MLP neurons of a small language model. Each row is named by its layer, matrix (gate and up: input weights) and neuron, and shows model dimensions 320-383. Each number is 200 + 20 x the weight over its row's rms, rounded and kept within 0 to 999. A neuron's up and down rows have the sign that makes its largest values positive.
After each neuron's rows, "fires on" lists the tokens most often at its 100 highest values on Wikipedia text that the model never trained on; "fires after" lists the tokens most often just before its 100 highest values on Wikipedia text that the model never trained on.

L4.gate441,228,203,211,204,214,207,203,206,155,192,186,181,222,212,191,199,220,209,193,196,226,213,175,179,211,228,210,206,189,227,187,227,184,225,214,250,200,245,208,184,202,211,221,225,162,219,201,196,230,162,228,228,213,222,207,227,193,222,203,202,174,201,210,176
L4.up441,201,209,171,187,217,243,238,182,210,179,177,211,172,181,180,202,184,179,223,209,222,195,195,203,205,223,195,175,205,222,204,202,221,187,177,234,212,244,216,224,170,205,203,213,182,251,181,204,210,164,198,218,216,224,171,205,214,198,159,187,174,147,223,207
fires on: "\n", "."
fires after: "==", " =", " ==", " ===", "==="

L4.gate985,185,197,163,197,191,180,220,221,180,213,215,184,218,180,207,207,195,215,212,189,250,189,177,182,215,168,227,216,180,170,212,167,167,243,217,210,190,178,195,186,196,180,183,237,182,221,183,173,164,187,207,186,227,195,202,178,191,234,201,165,179,178,181,232
L4.up985,201,218,208,237,146,229,147,227,180,209,194,165,199,186,185,216,171,206,225,176,216,197,183,198,207,177,215,184,171,222,219,179,196,228,204,158,183,191,208,173,200,191,249,226,193,184,210,201,155,211,200,186,228,228,212,170,199,204,197,163,199,178,195,233
fires on: " ", "9", "1", "2", "born"
fires after: " ", "1", "9", " (", "born", ","

L4.gate900,199,219,210,192,180,213,194,154,232,174,228,195,212,185,238,204,191,200,235,197,248,225,146,204,180,188,187,216,225,214,210,198,192,177,178,216,187,191,184,184,209,190,170,177,189,180,191,172,206,214,214,203,164,200,211,187,225,214,225,200,208,192,189,208
L4.up900,216,192,212,189,173,180,171,194,199,186,183,206,197,219,199,167,189,200,213,177,195,218,209,219,206,212,175,193,183,217,203,191,180,179,203,206,207,204,195,211,230,201,192,174,180,244,173,173,248,208,195,183,190,155,190,220,174,168,196,219,203,198,226,180
fires on: " |", " ", "-"
fires after: "0", " |", "3", "1", "5"

L4.gate587,185,203,181,222,180,213,202,199,190,190,198,171,259,218,151,242,184,163,196,216,187,202,197,181,175,214,197,177,175,213,149,184,207,209,221,214,212,195,211,236,177,164,224,181,264,170,204,225,215,217,221,175,196,199,197,194,205,257,197,217,208,202,206,198
L4.up587,213,218,184,199,202,206,184,225,180,182,177,191,191,132,194,227,187,224,185,217,202,184,222,215,221,223,186,188,195,172,238,221,208,200,210,231,208,191,188,258,193,202,192,211,199,223,170,168,184,181,242,190,198,226,188,202,188,162,193,199,186,185,179,201
fires on: "\n"
fires after: ".", "\".", ")."

L2.gate780,202,216,171,221,231,200,203,194,232,172,217,195,192,201,174,181,201,210,221,200,208,193,197,190,213,203,204,212,206,222,237,206,185,185,211,227,177,194,224,221,212,228,157,214,177,172,205,191,187,219,182,199,229,170,185,226,218,190,185,187,185,194,159,209
L2.up780,187,219,209,186,236,229,200,191,215,217,185,197,200,188,217,188,205,215,208,208,230,187,208,172,180,195,188,179,211,224,180,218,206,201,203,252,195,198,196,182,217,212,197,198,214,221,227,197,217,215,177,187,182,202,210,181,182,210,233,224,230,195,179,184
fires on: "1", "on", "p", "K"
fires after: "\n", " T", " al", " −", " $", " t"

L2.gate552,189,223,224,196,219,232,228,174,189,204,190,230,182,206,239,192,232,210,201,198,222,203,191,222,219,143,209,195,196,180,192,191,209,187,172,165,245,225,205,197,180,208,190,188,173,184,193,186,221,203,196,223,248,199,199,169,190,229,180,241,220,202,174,178
L2.up552,216,222,211,192,166,205,180,152,150,216,192,227,174,191,204,215,207,183,220,218,225,199,214,192,208,202,210,190,189,185,224,215,226,194,185,179,198,240,169,206,234,153,204,192,197,220,194,227,205,202,179,195,225,204,211,215,193,188,219,205,207,217,211,215
fires on: "s", " of", "vert", ","
fires after: "0", "%", " "

L2.gate664,212,199,204,199,203,192,203,202,181,199,210,150,193,185,206,224,217,223,183,196,208,208,244,186,210,199,230,201,235,211,225,192,162,225,215,212,239,191,187,163,159,236,190,224,220,173,220,180,219,200,215,207,196,183,223,190,191,215,161,196,201,208,200,189
L2.up664,198,169,158,190,203,210,185,184,165,212,209,159,206,221,184,224,208,224,155,208,225,193,221,198,206,221,208,198,236,238,206,210,205,222,227,236,186,208,201,160,175,210,175,196,203,195,210,201,195,195,214,217,201,179,193,189,210,217,161,193,189,193,219,192
fires on: "\n"
fires after: "==", " =="

L4.gate190,195,203,187,216,210,227,194,205,214,219,206,186,178,204,191,161,194,209,246,174,214,189,198,214,204,194,193,152,200,214,151,224,224,205,199,211,157,193,199,214,182,214,190,206,179,202,211,188,210,189,212,186,233,199,191,195,196,183,175,178,214,175,186,184
L4.up190,212,219,198,224,206,238,195,197,203,206,212,178,193,219,189,214,174,241,171,175,215,218,172,168,155,169,187,149,165,196,197,186,231,186,220,195,201,201,205,184,206,197,185,231,200,186,194,183,219,235,239,193,214,197,178,203,162,194,192,225,194,221,201,178
fires on: " ", "2", "1", " August", "un"
fires after: " ", "–", ":", " on", " May", "-"

L4.gate109,196,193,204,199,175,182,214,186,201,242,188,230,180,186,215,211,223,197,219,179,222,192,201,174,210,191,171,188,207,210,206,218,172,177,240,194,169,221,234,169,208,171,210,203,205,194,179,201,198,238,179,185,204,183,182,181,209,191,223,201,189,172,188,228
L4.up109,202,254,188,242,166,167,198,198,186,236,198,217,214,176,230,221,207,211,214,185,172,232,155,178,183,218,198,183,199,197,189,214,182,199,182,198,191,206,129,182,197,176,229,194,214,180,203,189,210,238,197,220,212,159,213,165,229,214,195,158,165,191,217,235
fires on: "1", "0", "ad", "n", "ank"
fires after: " ", "1", "st", " M", "/"

L4.gate763,199,177,201,201,205,209,177,207,204,186,192,176,202,183,182,205,161,201,173,214,200,177,210,221,213,209,173,203,215,202,173,200,205,185,215,221,209,237,217,204,191,233,191,186,190,227,210,212,157,219,201,177,172,196,193,204,209,134,175,176,178,200,179,191
L4.up763,247,234,219,175,209,178,188,203,204,195,235,170,220,189,208,211,210,233,168,185,185,186,182,186,226,193,197,198,208,205,192,222,210,206,265,178,207,187,188,177,195,200,195,184,215,206,177,194,181,157,194,199,223,212,184,225,222,186,216,232,170,215,208,225
fires on: "1", "9", "2"
fires after: " ", "1", " ("

L2.gate915,174,210,234,226,196,197,209,203,200,217,186,238,186,167,197,192,189,185,211,200,164,178,198,184,200,181,195,207,218,215,184,219,213,184,182,185,169,202,196,201,172,205,219,210,205,206,199,192,199,213,203,173,197,202,192,217,208,161,173,216,194,214,200,189
L2.up915,221,209,199,210,192,155,197,190,197,218,212,207,218,212,165,177,140,179,223,211,165,219,167,197,179,230,203,208,182,216,214,228,202,198,200,226,212,199,223,182,195,196,233,198,185,183,215,138,191,218,221,210,211,197,199,218,192,160,189,200,183,220,228,204
fires on: "6", "2", "0", "9", "-", "4"
fires after: "6", "0", "4", "7", "9", "1"

L4.gate329,207,204,178,207,225,233,222,145,200,207,206,209,184,177,200,194,186,234,174,213,209,196,211,188,213,169,223,185,172,200,192,229,214,210,175,211,205,197,227,232,221,218,198,194,213,208,163,234,191,206,214,212,186,172,199,191,204,229,172,217,225,152,188,233
L4.up329,201,189,173,184,225,227,182,165,218,217,195,184,188,243,176,190,189,191,190,185,220,202,210,201,218,185,191,218,194,209,186,235,194,220,206,207,184,200,209,207,197,228,208,177,208,212,185,183,199,195,193,196,195,188,190,231,207,201,226,231,235,197,208,181
fires on: "\n"
fires after: ".", "\"."

L4.gate958,223,191,162,204,198,184,191,203,250,206,199,176,187,207,215,175,211,207,190,147,213,195,211,224,188,215,169,210,214,241,213,216,185,239,245,208,176,206,196,235,178,184,175,199,162,178,158,224,191,195,160,176,199,181,183,218,185,204,208,168,196,176,207,196
L4.up958,191,190,212,175,209,198,216,196,216,207,154,217,195,217,196,185,209,242,174,203,182,176,177,226,196,204,203,226,192,218,181,220,213,174,221,244,245,184,196,189,204,190,216,201,196,177,210,184,149,177,193,191,204,194,196,195,195,186,163,188,198,222,190,204
fires on: "1", "3", "4", "7"
fires after: " ", "ap"

L4.gate907,213,228,212,203,223,159,164,222,201,205,182,188,197,208,210,175,209,193,170,185,219,163,245,207,207,211,223,239,216,213,213,215,135,193,185,207,194,211,213,194,183,220,197,184,184,213,213,227,179,197,181,159,211,215,183,202,215,265,218,199,196,186,193,192
L4.up907,221,221,195,222,191,176,192,200,164,214,194,215,141,220,202,206,231,206,228,185,227,187,182,218,227,208,166,177,185,175,190,212,193,198,205,224,162,191,197,201,163,220,166,184,187,230,206,218,173,189,190,198,181,224,214,217,213,162,232,185,191,219,217,229
fires on: "2", " ", "1", "0", "9"
fires after: " ", ",", "2", "1"

L2.gate443,201,196,190,197,193,212,192,192,181,195,211,203,188,215,198,202,149,203,210,225,203,215,174,194,190,196,162,232,200,196,186,189,202,226,223,184,177,184,182,214,209,213,203,163,172,168,188,165,194,211,200,206,198,204,232,208,185,189,172,185,189,206,189,199
L2.up443,193,163,169,211,200,205,224,208,210,205,216,250,196,210,203,246,189,200,233,216,178,229,189,189,206,205,216,177,193,229,203,188,202,164,231,203,210,186,199,205,215,167,196,226,186,153,229,214,245,175,226,212,223,182,180,196,177,203,199,207,181,186,231,175
fires on: "s", "-", " year", " season"
fires after: "0", "5", "6", "-"

L2.gate279,190,175,180,216,169,199,232,162,224,237,187,223,183,232,189,184,222,210,202,230,185,190,181,255,209,222,234,202,220,191,208,196,245,196,169,209,180,173,214,156,225,234,223,178,214,213,203,212,188,191,209,230,161,206,188,196,210,198,205,210,206,196,215,198
L2.up279,210,184,209,212,185,179,198,200,173,198,201,172,196,203,187,180,211,231,191,200,200,207,243,201,244,197,199,204,172,212,199,215,176,213,198,212,176,180,215,175,181,209,180,171,255,230,204,206,183,209,206,174,221,216,187,192,192,171,202,166,214,205,229,211
fires on: "\n", "-", "ol", "h"
fires after: "\n", ":", "|---|---|", " |"

L4.gate656,179,174,199,188,212,205,217,192,222,218,194,188,193,206,195,210,217,206,167,217,191,213,165,191,191,239,170,178,194,176,166,177,223,210,198,200,211,196,189,194,204,188,224,176,201,192,189,211,205,173,206,206,218,179,199,163,160,200,213,209,162,173,219,194
L4.up656,213,208,203,184,180,215,220,178,215,155,213,209,219,207,185,209,189,225,214,238,215,185,229,212,206,199,169,206,210,185,191,191,222,232,222,205,206,214,176,213,233,219,226,229,188,199,189,196,211,222,184,220,184,207,193,204,218,224,164,230,171,176,172,200
fires on: "\n"
fires after: ".", ").", "\".", ")"

L2.gate233,219,183,191,238,205,198,208,203,181,184,185,174,221,181,212,203,214,206,207,171,162,190,192,178,194,208,227,203,208,194,192,223,184,209,216,227,173,194,186,211,208,198,221,206,178,214,219,182,165,198,203,227,220,231,209,198,235,221,209,196,180,201,235,214
L2.up233,166,243,227,193,204,210,203,235,206,197,158,190,223,221,191,179,172,228,201,219,191,233,169,183,213,218,181,186,203,226,222,210,204,179,165,187,228,197,241,212,176,219,215,217,219,183,229,197,221,175,210,222,228,252,179,192,195,213,219,182,183,218,219,199
fires on: "f", "t", "l", "s"
fires after: "-", " (", " \"", ","

L4.gate241,183,159,227,200,209,218,172,181,204,175,200,187,183,194,195,212,185,206,198,201,201,196,205,196,256,185,172,218,199,182,183,194,213,229,203,201,184,231,170,225,198,205,215,187,223,248,211,206,175,210,217,218,184,208,189,174,229,202,167,211,202,218,187,206
L4.up241,213,198,242,198,235,202,186,261,210,219,175,182,209,197,176,187,200,213,219,209,250,207,209,191,192,161,217,179,190,180,186,186,193,181,222,203,202,200,160,218,210,204,170,162,179,206,207,197,177,180,224,218,222,204,222,249,160,178,181,216,211,190,196,193
fires on: "9", "est", "0", "ran", "2", "ro"
fires after: "1", " f", "2", "9", "0"

L4.gate214,169,200,173,199,209,226,192,179,224,212,199,180,185,180,168,224,208,198,237,242,238,193,188,192,200,178,192,169,208,197,172,172,210,205,201,213,220,212,163,220,174,195,192,189,206,200,179,179,230,169,179,189,182,189,188,217,212,216,172,187,186,175,186,212
L4.up214,191,199,179,203,214,196,227,202,197,185,219,179,180,204,179,218,195,213,214,214,221,179,179,199,206,203,180,188,204,205,155,188,203,195,202,216,192,223,185,221,184,191,223,220,209,201,149,146,185,196,191,201,186,192,180,209,216,199,196,223,182,197,191,211
fires on: "\n"
fires after: ".", ")", ").", "\"."

L4.gate55,200,186,196,249,207,187,215,185,175,211,218,211,159,181,203,191,190,179,223,224,217,193,158,207,195,190,194,201,261,208,181,209,230,195,192,233,210,218,229,191,171,230,229,223,221,190,205,254,228,235,190,235,198,196,190,221,216,193,216,181,199,212,224,238
L4.up55,227,199,193,208,204,190,186,218,204,210,209,205,213,170,212,188,163,199,214,211,197,188,221,200,191,219,177,211,199,215,223,204,205,170,205,181,145,196,183,224,226,225,197,188,195,181,215,214,190,210,208,191,229,198,245,187,239,186,226,215,190,228,217,168
fires on: "\n", "-", "us"
fires after: "\n", " p"

L4.gate412,181,203,211,170,228,221,196,187,195,161,233,247,175,216,202,203,225,199,221,208,249,212,228,177,171,157,211,178,204,202,211,188,201,228,226,211,185,210,175,197,176,175,214,178,174,219,202,209,190,188,184,173,207,194,206,203,182,211,204,198,235,189,189,155
L4.up412,181,194,212,178,194,237,232,186,219,211,220,203,227,185,188,230,167,178,222,221,220,165,158,222,203,239,214,239,210,216,200,220,231,173,208,226,183,178,201,205,201,196,186,248,214,189,182,198,208,198,195,217,189,216,149,190,192,174,229,194,209,196,220,206
fires on: "0", "5", "4", "9"
fires after: "5", "1", "0", "3", "7", "2"

L4.gate263,149,225,211,190,191,205,206,232,206,213,200,205,190,191,180,207,223,186,236,206,214,206,194,156,219,212,195,203,171,179,175,222,202,221,198,212,208,183,210,207,168,199,196,221,210,205,206,184,191,221,221,178,179,202,234,226,248,226,205,216,204,199,212,200
L4.up263,195,198,212,179,199,228,190,207,206,190,178,232,179,197,187,197,192,198,238,172,221,181,206,187,153,202,222,191,210,197,170,208,206,222,224,233,210,156,197,181,219,196,201,219,222,212,238,203,206,254,215,184,224,199,207,226,271,238,198,214,186,192,187,155
fires on: "s", "S"
fires after: "-", "/", ".", " an", " \"", " M"

L2.gate529,204,199,229,186,192,215,188,160,192,194,192,163,219,212,169,184,187,208,219,171,198,171,213,208,224,201,227,186,203,213,209,184,203,187,203,201,165,231,155,246,193,231,214,217,225,209,177,200,200,221,231,194,217,205,191,167,239,179,211,182,185,228,182,195
L2.up529,177,174,243,185,197,224,181,190,209,210,196,183,207,216,183,196,207,238,204,169,218,151,196,182,200,189,212,196,240,218,185,194,229,190,231,224,144,191,198,214,233,218,208,223,217,178,180,209,204,197,209,203,210,209,196,219,210,230,197,206,158,232,175,202
fires on: "l", "L", "ars", " mater"
fires after: " (", "-", "it", "ma"

L4.gate427,193,220,218,182,227,192,232,214,173,192,211,239,187,226,200,214,190,204,211,227,188,210,171,189,194,162,180,215,195,217,175,227,186,208,229,218,192,165,184,194,215,191,226,193,174,204,218,208,210,214,170,223,226,173,205,199,189,227,219,209,185,188,207,214
L4.up427,214,204,181,202,221,216,187,194,199,198,169,208,194,215,190,195,176,212,217,223,237,204,236,203,224,221,172,177,172,202,197,240,231,240,190,209,236,199,208,186,215,203,217,184,172,224,172,229,198,202,188,257,169,224,207,241,180,218,236,206,187,210,208,178
fires on: "s", " year", ",", "2", " due", "8"
fires after: "0", " same", "2", "1", "9", " following"

L4.gate500,175,204,197,176,225,170,222,191,187,220,218,187,190,210,210,194,157,225,206,156,200,210,165,203,220,191,179,210,204,216,249,205,223,196,208,222,234,170,233,211,186,212,231,202,190,256,169,174,204,210,194,199,187,170,217,228,181,199,203,220,205,204,214,204
L4.up500,229,204,180,205,204,175,200,170,219,199,195,188,236,161,176,223,201,197,184,206,163,219,206,215,218,173,196,227,246,238,206,193,191,206,174,220,176,198,236,191,180,213,204,217,191,171,212,168,193,155,213,209,223,179,211,198,180,211,182,166,190,199,147,199
fires on: " was", "4", "2", "3", "7", "5"
fires after: "9", "0", "2", "8", "7", " he"

L2.gate364,185,240,220,200,205,162,157,204,194,174,222,210,175,178,195,197,170,198,246,206,168,214,221,170,175,169,195,181,209,211,209,186,179,205,212,198,199,207,180,176,174,201,169,220,218,190,221,194,210,224,204,177,218,205,202,236,158,164,196,202,208,186,201,186
L2.up364,202,220,178,189,217,191,186,167,192,200,196,217,183,220,200,188,198,207,181,205,198,231,199,191,204,215,191,166,165,211,223,168,211,187,219,182,221,211,208,206,228,157,188,209,204,211,181,192,190,220,220,205,189,224,187,176,181,179,215,208,217,212,217,201
fires on: ".", " |", "-", ":"
fires after: "6", "1", "7", "0", "5", "9"

L4.gate1009,194,211,177,215,180,193,228,226,192,185,191,209,154,189,197,240,221,199,159,211,202,184,220,171,224,199,203,220,206,233,178,176,205,209,197,232,170,222,200,199,149,227,195,179,199,228,214,194,199,218,184,203,191,202,189,214,202,206,211,178,214,177,211,211
L4.up1009,210,229,205,206,201,209,183,189,178,213,213,220,200,195,156,212,203,195,185,186,201,199,202,191,208,229,216,189,206,204,213,197,184,207,206,211,199,218,180,198,208,230,219,208,146,222,186,175,180,160,174,199,220,212,251,218,211,245,211,187,218,196,215,173
fires on: "\n", "6", "8", " \""
fires after: "\n", "9", " a", "=="

L2.gate695,196,207,197,179,169,217,218,204,203,205,224,191,229,191,193,188,219,215,188,246,200,218,175,202,226,193,216,216,195,189,198,162,182,199,181,240,210,192,164,200,191,219,217,193,199,192,163,202,192,204,171,167,176,188,189,196,202,216,205,210,223,205,217,200
L2.up695,159,194,195,153,185,176,183,193,202,199,206,216,199,184,190,197,184,221,218,196,196,172,193,211,209,206,179,163,195,161,196,172,213,187,188,163,200,180,216,204,209,199,187,207,244,216,210,190,212,167,210,219,196,214,201,202,186,209,202,170,220,232,188,160
fires on: " |", " .", " ", "0", "2", "4"
fires after: " |", " .", " —", "2", "0", "6"

L2.gate240,184,189,207,167,217,218,168,197,206,184,231,186,204,195,199,250,197,197,206,200,213,227,205,248,188,209,199,199,211,183,159,190,193,207,215,219,196,189,212,200,190,201,207,195,216,196,221,198,223,205,208,212,168,183,219,171,210,182,168,190,187,201,208,210
L2.up240,191,222,209,193,200,220,195,207,181,180,220,231,189,202,221,220,172,198,202,202,196,233,157,196,198,218,216,155,198,210,183,220,200,182,212,196,211,216,209,217,208,215,217,214,216,181,207,218,174,232,217,162,152,220,241,209,227,197,188,244,149,214,215,197
fires on: "==", "s", "\n"
fires after: "\n", "-", "/", " \""

L4.gate570,187,176,184,219,224,181,186,179,183,211,170,251,204,209,173,237,238,176,231,228,242,181,147,197,207,198,218,186,195,170,174,188,202,205,208,225,181,226,213,202,212,176,201,240,198,194,211,191,201,182,199,207,184,217,244,217,243,229,187,206,206,216,189,202
L4.up570,206,233,196,160,214,216,203,184,185,209,190,183,191,174,151,208,245,175,203,199,237,197,202,199,176,182,170,163,205,184,215,209,183,206,201,159,218,210,218,188,206,201,175,203,188,205,202,212,232,193,202,192,226,197,222,221,246,237,224,208,212,170,198,191
fires on: " \"", "\n", ":", " “", "e", " un"
fires after: ":", ",", ".", " that", "\n", " ("

L4.gate195,204,202,166,204,221,235,180,206,172,194,214,170,197,204,167,192,190,236,192,221,227,172,205,148,231,200,199,186,202,221,205,188,184,236,198,193,178,233,209,245,206,174,226,186,222,174,202,161,210,182,214,189,208,160,186,212,201,195,199,228,184,208,167,201
L4.up195,185,203,185,192,226,200,207,206,220,222,186,168,175,191,199,201,211,216,191,197,219,214,191,193,232,198,184,201,198,193,222,174,231,190,198,230,200,167,201,222,191,197,188,214,224,195,179,181,204,169,235,195,210,189,186,219,214,193,203,220,209,203,171,191
fires on: "\n"
fires after: ".", "\"."

L2.gate910,185,214,201,203,189,188,188,182,208,197,192,183,210,179,194,214,169,163,218,227,188,192,203,200,205,221,184,212,208,233,188,198,209,213,195,180,211,185,196,183,220,211,241,178,204,200,229,179,208,218,172,183,208,187,182,221,229,189,208,215,249,209,206,178
L2.up910,199,199,200,210,182,189,202,196,208,193,214,212,201,207,170,210,174,206,195,227,218,203,199,171,212,221,192,195,201,215,212,204,245,194,216,194,207,208,182,198,192,192,181,210,175,146,193,187,191,228,217,190,197,191,208,170,206,193,219,195,186,207,229,155
fires on: "s", " m", "-", "id", "H", " km"
fires after: "0", "5", "6", "4", "3"

L4.gate819,161,184,187,207,169,189,200,202,191,205,222,207,223,202,194,203,206,192,196,232,245,189,235,176,188,245,203,196,207,199,183,227,221,219,178,178,197,196,201,200,214,201,169,181,229,201,195,174,216,192,227,191,173,209,203,215,179,250,208,220,194,218,174,240
L4.up819,208,218,163,213,154,194,189,184,197,212,258,195,197,206,234,170,186,237,214,240,197,219,216,233,198,198,187,202,205,197,214,210,194,204,228,196,202,226,209,198,189,194,228,219,193,203,181,202,199,168,206,205,238,207,198,198,211,203,204,213,199,192,201,166
fires on: "\n"
fires after: ".", ")", ").", "\"."

L2.gate467,198,173,226,161,204,207,189,170,191,145,198,198,192,218,190,212,189,212,151,209,216,204,213,205,205,179,179,168,197,209,176,182,208,191,209,210,186,237,217,243,164,216,225,199,194,181,208,184,228,191,237,187,217,170,194,219,203,202,179,207,244,171,206,178
L2.up467,190,177,210,185,180,234,248,186,210,192,212,188,192,216,196,240,203,244,172,225,204,220,203,199,215,200,182,185,187,224,169,196,203,193,217,212,187,208,219,222,187,171,186,197,206,188,208,184,252,193,210,208,234,210,232,191,219,237,178,220,223,160,185,199
fires on: "==", "\n", " ="
fires after: "\n", "===", " j", " ==="

L4.gate38,206,219,210,232,215,217,239,182,216,178,188,209,210,193,190,182,183,197,204,214,214,180,208,168,208,216,177,196,238,152,189,215,173,176,187,189,212,197,196,209,173,224,184,179,194,175,170,183,205,207,211,188,224,171,180,221,207,182,181,177,242,228,211,230
L4.up38,206,222,219,177,183,213,181,185,211,204,184,188,190,197,231,186,221,160,200,163,171,180,208,224,228,212,191,214,203,224,199,180,204,170,217,225,207,187,206,224,223,202,195,198,211,202,202,164,199,187,238,213,220,177,174,176,184,210,177,174,206,200,209,219
fires on: "0", "9", "2", "6", "1"
fires after: "9", "0", "8", "2"

L2.gate779,209,202,192,204,196,198,195,223,161,220,223,173,213,209,192,207,163,212,203,167,180,199,201,210,216,190,212,161,163,203,194,189,176,202,196,190,231,234,195,215,178,177,192,170,171,206,183,228,183,190,205,196,189,256,205,239,209,184,201,162,208,193,203,172
L2.up779,146,204,197,209,215,227,225,215,164,223,217,188,191,227,192,212,202,235,196,199,210,177,181,198,228,193,233,219,202,191,193,208,223,198,190,187,199,220,209,230,194,201,203,205,185,186,200,188,200,188,176,191,182,214,225,197,225,185,208,190,203,203,229,212
fires on: "t", "h", "p", "f", "th"
fires after: "-", " (", " born"

L4.gate404,179,184,216,197,188,240,234,191,248,207,192,197,207,207,203,218,230,186,206,179,216,165,227,194,193,227,206,200,201,186,211,186,178,211,183,191,209,228,214,219,195,205,209,171,203,183,193,199,233,192,197,199,183,215,165,179,191,196,207,211,242,187,161,224
L4.up404,236,214,226,223,229,197,192,253,228,160,195,194,200,216,193,211,200,173,194,194,220,188,180,177,189,164,180,184,190,201,178,161,262,212,212,189,183,216,200,186,196,239,192,181,196,216,171,209,191,203,194,219,178,208,187,246,202,203,203,217,233,189,200,223
fires on: "1", " ", "2", "pet", "8", "res"
fires after: "–", " to", "-", "up", " ", "8"

L2.gate235,201,186,199,230,212,182,208,198,221,191,226,172,201,206,203,173,195,176,190,190,185,172,180,220,196,201,210,200,186,230,190,201,177,227,220,226,197,233,208,232,182,251,198,217,201,197,241,169,202,213,181,181,208,193,214,236,190,232,203,167,203,182,180,195
L2.up235,213,205,216,225,216,188,223,204,194,226,186,169,203,218,201,203,215,232,221,229,179,222,195,226,155,180,200,196,223,212,214,203,219,233,190,203,162,223,227,210,163,221,182,170,168,241,223,184,213,157,165,198,176,198,174,205,206,175,185,189,186,168,183,183
fires on: "\n", " mand", "Career", "Biography"
fires after: "==", " ==", "==="

L4.gate663,179,203,160,211,206,188,166,183,194,177,189,187,241,246,202,203,221,224,208,200,196,178,214,213,192,219,211,195,225,193,201,194,199,214,219,201,216,236,209,241,168,184,223,196,236,181,220,205,240,175,208,196,206,185,149,169,226,206,193,211,219,189,203,210
L4.up663,205,208,178,218,188,208,209,206,218,200,203,197,226,187,239,228,185,250,193,206,206,208,224,223,178,214,205,190,214,230,161,220,212,201,189,216,227,201,210,221,192,201,184,198,238,208,178,227,211,180,210,227,184,186,181,204,211,183,198,234,206,177,207,187
fires on: "\n", "|"
fires after: ".", ")", "\n"